{
  "rope_theta": 10000.0,
  "attn_scale": 0.125,
  "init": "normal",
  "lr_head": 0.00557,
  "max_seq_len": 1024
}
MLP neurons of a small language model. Each row is named by its layer, matrix (gate and up: input weights) and neuron, and shows model dimensions 0-148. Each number is 500 + 40 x the weight over its row's rms, rounded and kept within 0 to 999. Numbers have three digits each. A neuron's up and down rows have the sign that makes its largest values positive.
A block is one neuron, or neurons of one layer that tend to fire together. After each block is what it responds to, as a language model described it from the Wikipedia text at the highest values.

L12.gate135:493491526495457454592440474497550499498460454474413591490509434496433543494480522466525505521441461497479489574524499472444540524486530486503515500476516403360475426468471520409471494507510513474495514460491540514525449502500432521488510565508425453460566502513510574516542512450517465491516492453574500550510527486383533448485562547433493454487478502491543544481476538523464531481523476513490478492409485447552460493504508481506491496427466504509
L12.up135:535492520409440503485565519462449586470585424501473529500504460480511432533398544578463552497453504507528452523463509519492483492458555456413560490486504490472546462563444460503503524497516491523494558494524469487552493493437492438539486558554470447495531514485474538440475470489438407552531514546481473525492414505468515518504507445446445471461521501528479487597564433471419441520550478525561483464510439493499530466489539529512506526517546448522
L12.gate203:489510555493536536495535540491537445479535491443568476459465455510566509505527510484450558560499415501531464519444465490548491483552583482539447525443487529522534452438507536455527481454453521516481522465573563527483414472514512446569561502515522472470458549475475496506440484447519531515526419505508440576516502516539577520505503442503491560524500487558422528502567478532440471483488519503506514558528498567477463454471503498475487498524508454535
L12.up203:533474534527463510452565572525518453599512404486553436509479471525550536531505478490516458467532461584512498413515543483511435469437450487483566523481489490507520468485549490543567516484473479519522559533485549514541483530499548516529494520559511435569483507531499426538540441528415556515520523497547477515506445541413497454528521475550541469492533590550545488528472573552519489460479496529531412471523528455523472429448578553496505511512465495526
L12.gate217:458472545432497547442463558522455473523414464493536511481425487497509465521553587510493459458423505492487516493559523609544573499542482502523433477451517450502482448539460461394477530413505486518498534475469495503488496489428498491524510433485495525570556453416524523569471540533461472507521600577526553499526543535482540464523526455514494509508442484471517493467523535465474527497504492531522477595465509492494511446473533473570489521518471558511
L12.up217:422488572514439504523490509576457586526477519494501520554505469564513615542549507545521511536494501520546479478484474502485506495564583493448543481440505475518509493527535556528540521483446449489483447602469511521555503508523559589494468452426446519502579461493531510501568557537438536506505507457507527511489497479507452510504411410485521546529524511495505457461592535450432532471499463527495510484475499552543475475528514469487528472486511493472
L12.gate228:557451504501507498518510483494533454446510536354562442488472543507511567573515484481439431536509521548502490479471461568522551493420557566540495455490474512480480472520539561522519524469554409511509474474493582429555492497493479509490463442499430495490505450464488470450535546474535508484461513515476507488544516522546475510479539501476524388471481515468559507507480522489543484450518501453459553429508431508501544490473492413481504402515523485555
L12.up228:488529559505515527537497459435494482481480512455484480464486486540500476563468459439513427400486482547487549488549438594460552475521514499482529439560493526454552572490548490527462487503493526543480529417488520514523415476434481502483522505447497576433486589554576465521462564476492373530469510551491521477535491546513467487462523495439445509524546490450509506476534489464441507420494504509490495482457521493548555546432572412485475488442456524524
L12.gate345:566483472507494472415449467507484497516508514508484494539510437534560509529452460504525486502490435470507459464437412422435515501617527533481535473497448513507463445533507534483447418521518499451435477512588478504540513457548530485481477431531540555515518456572485556514465543466440482492442510505466531585533548533481519447585488525530483516492491480454532516489471462479553499552500522473480535524510401466522456475453514381594505474565475512480
L12.up345:537554516487482486463560512456477486539492436476448462523529486497507496427435502475484415526566532544458488587522511503519473465464471458502506504478589535534447504557492478481546457519593512497510505522506542404492520485413535441500457448494515520506524439510459494510466548477517492563538444438485523524499489498479472453503544520457466546518551501516515499503442548556502482545566446440521479518453581520480508495478530536521531421554454525449
L12.gate400:481506441539470458468556537529571509455501477483527480490507546482470537502489484540469453473565497481467535509532503519506521518513523588464463500575539423493517541446477476479509458500424484455500574532576501457477413507433512530493513543471542514504480560512477534482490567531404569416470463479517509461512485464505524487489567480458502510442528599470562490443485507542471439473479517515497525527472484513505531552454549529447496494553587470568
L12.up400:464536484466436508567548441469507516565492494463486504509500474499459508559554505593553489642455506544586501405505545458517542512468479545521517559509472452481477494515523464449480559518490454495483491490536496507495510484514597534557540468496504543500490495535426518470549409517526523514526442509503470477435505537550491500448518489441487524578473538533530508485583513527468501466454513449467491476533508457471540510484551472528504423490545536445
L12.gate511:486523487485496638476525560503498490411500549565516452451401515508429520491523479448420489585448462455458500502463517445515550510558534519542528535468528464446497459493477500527554487523594497557512549564511480458577522426444508565483508505499423487465439492478476462513547488449431458505551587482448458578512464526492482510452528464470485506472530449550563488534428476592513448527502538454500545547521480521489443443456503507521459505460492422415
L12.up511:495510506499512457466445510535529465559486476484522446499475501594495494488445401551480541587441478529483489468495476452361536545540505600460456554516527442494465527451506561441564513553511407529589539489513505487530545527535458597577403494517484455516480424493523432491513484546503566430588515495496556596506515478475445457544473405471497574522528490466582526499466520559449505494527524505463526437498496457438489506450550465479562514579562478480
L12.gate565:467470479473551539516523584528500494499494497470450444455494481482523448541549580489509509439496484529487510485581565490547559485513451464518489546550483439467438488571487503479508444509483450498556475403484490522497479475491530540478535640476515541529484499494413491572538503525501464484440435493449605546532501491482490487469551523492488528529509557495501439558504472414572457479524523470506474489444441467513489511500513481580536458497465462528
L12.up565:444482485573494527561551438516561546450515453526520455522442446541440505492519524534577427431527504477454459530535464449516552425431491504522523491474482510473546506452543503438518518440516422454540547497541530497533500492450549589489502522579542516532512473453461487509524518487458459560495520554476569524541466505487558499470494566472489513489463485503519463545533436549555382547478546460495495503561548542537482486456597482524596551467481530434
Responds to: Range-opening prepositions

L11.gate245:477531428555506507443504510520510497474533474465550564463508516528514513447506542479463559499507468471394498450483543473456540490411437551482525538558519590505506540495515497504475432562437501480524495532504397530459536479488476460505556462525573551577558543530461521434519498426474512449484394454514484469500512548485472510538448509440528518511510514521445582473557505503485539482505496522469432446444522552536489552540513481461540573392436490478
L11.up245:504463596537520490463490528511480468504572535447421483486495507410503500475481445541509539531445561430526502559438440457464480489466502473489500501495570546477428436524525511515501471459499487585523466480509522491470558514514550486502487546500448504461549515596573533484484496517445553491499474516540492465469539473545499490520496505492541439489521518429488446441526457429456487536414507494491480522522523505474523458472449525571553503439487521534
Responds to: Comma after named phrase

L12.gate13:525466452526498559441464512597541483476501482543497478457451505466533545498543454506509563526510518515530492461513518455489490476454527541490450528442444478465582512504520516493488536473458477554471503462512504487538499476477547476472534539518481490428494494509520470545527449498419466483501527416547534515512498436439473469496437520446458555499519490408505556521524445464510517478458466518495477576578522498497513527488513443462536520465548493469
L12.up13:487421506500542470495505449427479568505495502521435494501545567425540553493507500428411506522497534439500473548507502469478508449486467460500535517462471546444478530510515489495457529543533528492439486543559475435482524490585473498444459475512521452479489493578506492543488362507511441427462555498430478546436474502565491539491426495554514501486566468428461512454529489478455482481483474504492443500521565461479506521471518492446549475478407570513
L12.gate122:476491497512506547434524532477477466517520526502490465454512458492515521547443520401472561435521429474548533538462342543499510488495497541518577418490528465482563540471549514483496534467539512526472494483497440562503551556455566543545519489542584452439589516516469494474481540555442508468479490499484404532435502463400426526498463533517482449569517480441489423508553491514486511546446450578497488497470522484560470553564450500487417515474516471485
L12.up122:542487474481503497487469608531419476529518484520444534518424555516512537469446476483497507484589502453469450490454580560559469453539529431485473492462471537478460464490510529480480513507477510494513509489504518455469504491414414430575538459515514508465563476531517499513506482543498430464467485516490476556515486569487533480510508513480486554518507500549469571496515502543537438491492456465489555475473510454502468548633513429550511503451519543558
L12.gate140:494494471561556465519478526484447527467540501558483524537561461494494518535518536471496497548487447510495585453474551433532587546485444498513516544476518517564512488567524452534464566529467445513510476495447475491535473396483448553433525534520552471514517482525448471518545522481495592509529459524477435475507537508478504499520575509483459423558523557461487496456504418604489479512496465472442460521500532544514442518551593516573486509541527549531
L12.up140:517524556540523539506509520546492537509463511474522518499435440527445489429441522567439434458439446432560486560484564531503471492454395513531519492520518469528475525589488467519530490445498542556550499442544481419482508544486527487496458487568372522483543435458495499537471576490427512456468501476543560522594530551471484472474516497525477495518513506433465495480520482491513563523521558473492437487441491492508473489464490487538510556496482476442
L12.gate278:485480496555552447554465533426543487526497481424374524510499505466527474507502453566457524531438473559486505440551536435520471401488505458496479495441507506512504502501461491542479502501553509545491511578489574510481522431504559527541531488571542496528549497510467556534504413567530444503561568532491424505471492551575505460552562487514490493482578494555433400493468542486519521516494551571498450552511529425482485541496541482521522551438467480474
L12.up278:528496521495476471455433465477474484397476396506484551472494490484394529465500532416494440476574459482426466525501565521548574483469545517557489477544520533508569511540482548482511435481490486488531507496478410499574475456492581471511488518557550545514540553562490513426513460544558466566495475465477521513529479459472527503505501533486509569506519455508506506541537440516483552435519514549477464551562512483529559640552526492502456499498471510598
L12.gate359:577442470546469526487496576481525530516590459494512491465513440529496430476522502503457489421477517477546468494531468572592521491483489503602484492467499508462481482563463387451504505515434462499510476486541497469441582486501605549479545585551553499514538561577483520517580379577498452499544556456498465553496537476508525492609530471457493467553478507461473479475480479464524491533565451508428569501490447484498475527495558555547475526438476470508
L12.up359:529489522478541498436532509496520421547501494496514546491415511509461473511574556468485523415457480545520542520518516507545457547489470494521503574480520523539488565549548424545469467521477473520526593520513496473523431470477484501539523512465548449477465429470545569560489473485487517513519529442522442522454485507454530497518471486595484493468492438504533479426480410462466460422473451517472452469522480481500473549543486516518444459484520516527
L12.gate374:474438512448513558511463523418462551540483480446434511535473435496478530579502494479509496520517465443565531474530402502446464530492496476532461487465501493602490431460496498530515528463557586608522556555478508426568494540507507496445488558517477484427564499486447458538518513519512514450531495471496506490432504450491466447507473453482512509520504466459490475528491444465496453514574546579482480526484558535508500581548514500515497456473479489512
L12.up374:517419539512483581550503497579502578526525426489489546542479544530565513482564441407456516493522512471425507443545484448496463517542567543516428447440476578486470499540451452532555495495472501506532510491445531448541537471455533456461533478508500542495512548514509569516554440577451420498506544487424483536463474484452452494543487521592497478484474484507465589517504427524525488469516450502487471538472476531501529495530491569503417496430482478565
L12.gate393:551487464513473421527477472444530482519523412545455486505537435529492550537512517560432497502445427500476519514418558467486559443475469482480544488448500586575502477470485479447465476438513514534540584558491534482475451476534527547551523446488473486475508538511388479466494463527521505490547546505465437499468518525466399516450512463540465543501396513477483581530504495485517468486512484596450440484462459426569516466552553541471495542547377486497
L12.up393:569488495454495499527473469436453507513478484555457492511491456456521493535553528520449457466482429510530498494422584444477463443464445472512480531538489571511540460480534500483488510443488531500493559544540532514469496479487490456547479450438412481427513511507487517460426472529504503478517526457552526502562488478487535522455524497509502530504503470490375426526540462517471458518443455519437504428475423544450545515443497482483493529488487514496
L12.gate509:511527499493524498536443454450526586517464455456503535517483519503578454504486472520532609477504511494453621552443446525443414507507507524507485524456436507588495449535513498500528531558539511558456447477570450501510536492524455535515525550518519519489464513516486527503571533517512499458407436554504489507514523479487433474535506418558410538529436483451511561503422574496476517477572427496527512497481419475479505506459514414556493492500512499526
L12.up509:462489451473506521453554524534559516506475527510466513507476425411480452466459545512545497457475520437527537491435540463460500480457474474488503514416458479469488420463475513482549536471452542489454476505477478522490434533525525534598541553464534511493472472518534513616475487501420502388451421525489434582497542522512507454510498482457508508472505476497527535500442510472517483479497484511516485508486387520571544496489482475502466515487489493457
Responds to: Comma after noun phrase

L11.gate295:499505499451472487571558584479556533500428446491528411535498473513490452475474472475472490518541518498545485486508532520514477537511467519512607530531538509543467508561540477475502548554412482528470515457461540482567479453456512463470452460462482509479520495570502495515518464500471474530462450466443501507488486477479416548479477450480460433487464432555513502483482526559572437464473427471466530481519557467427490439434545482538562464498490422498
L11.up295:564546508478461567490490469508566452545508441518476522533500444443490445447495537502512513529453522487486504418514504540487566491505405547445552490504531478473506512532466503561532515516512509528508509491503499471440446513493546540477443456535482539486515458552496427485485499545536472566504490561486470539471503471445483487459486419498602500459520414477564459498487491489473471473534470445487471484502495487482522412492524547450514532487452480466
Responds to: Link before named specifics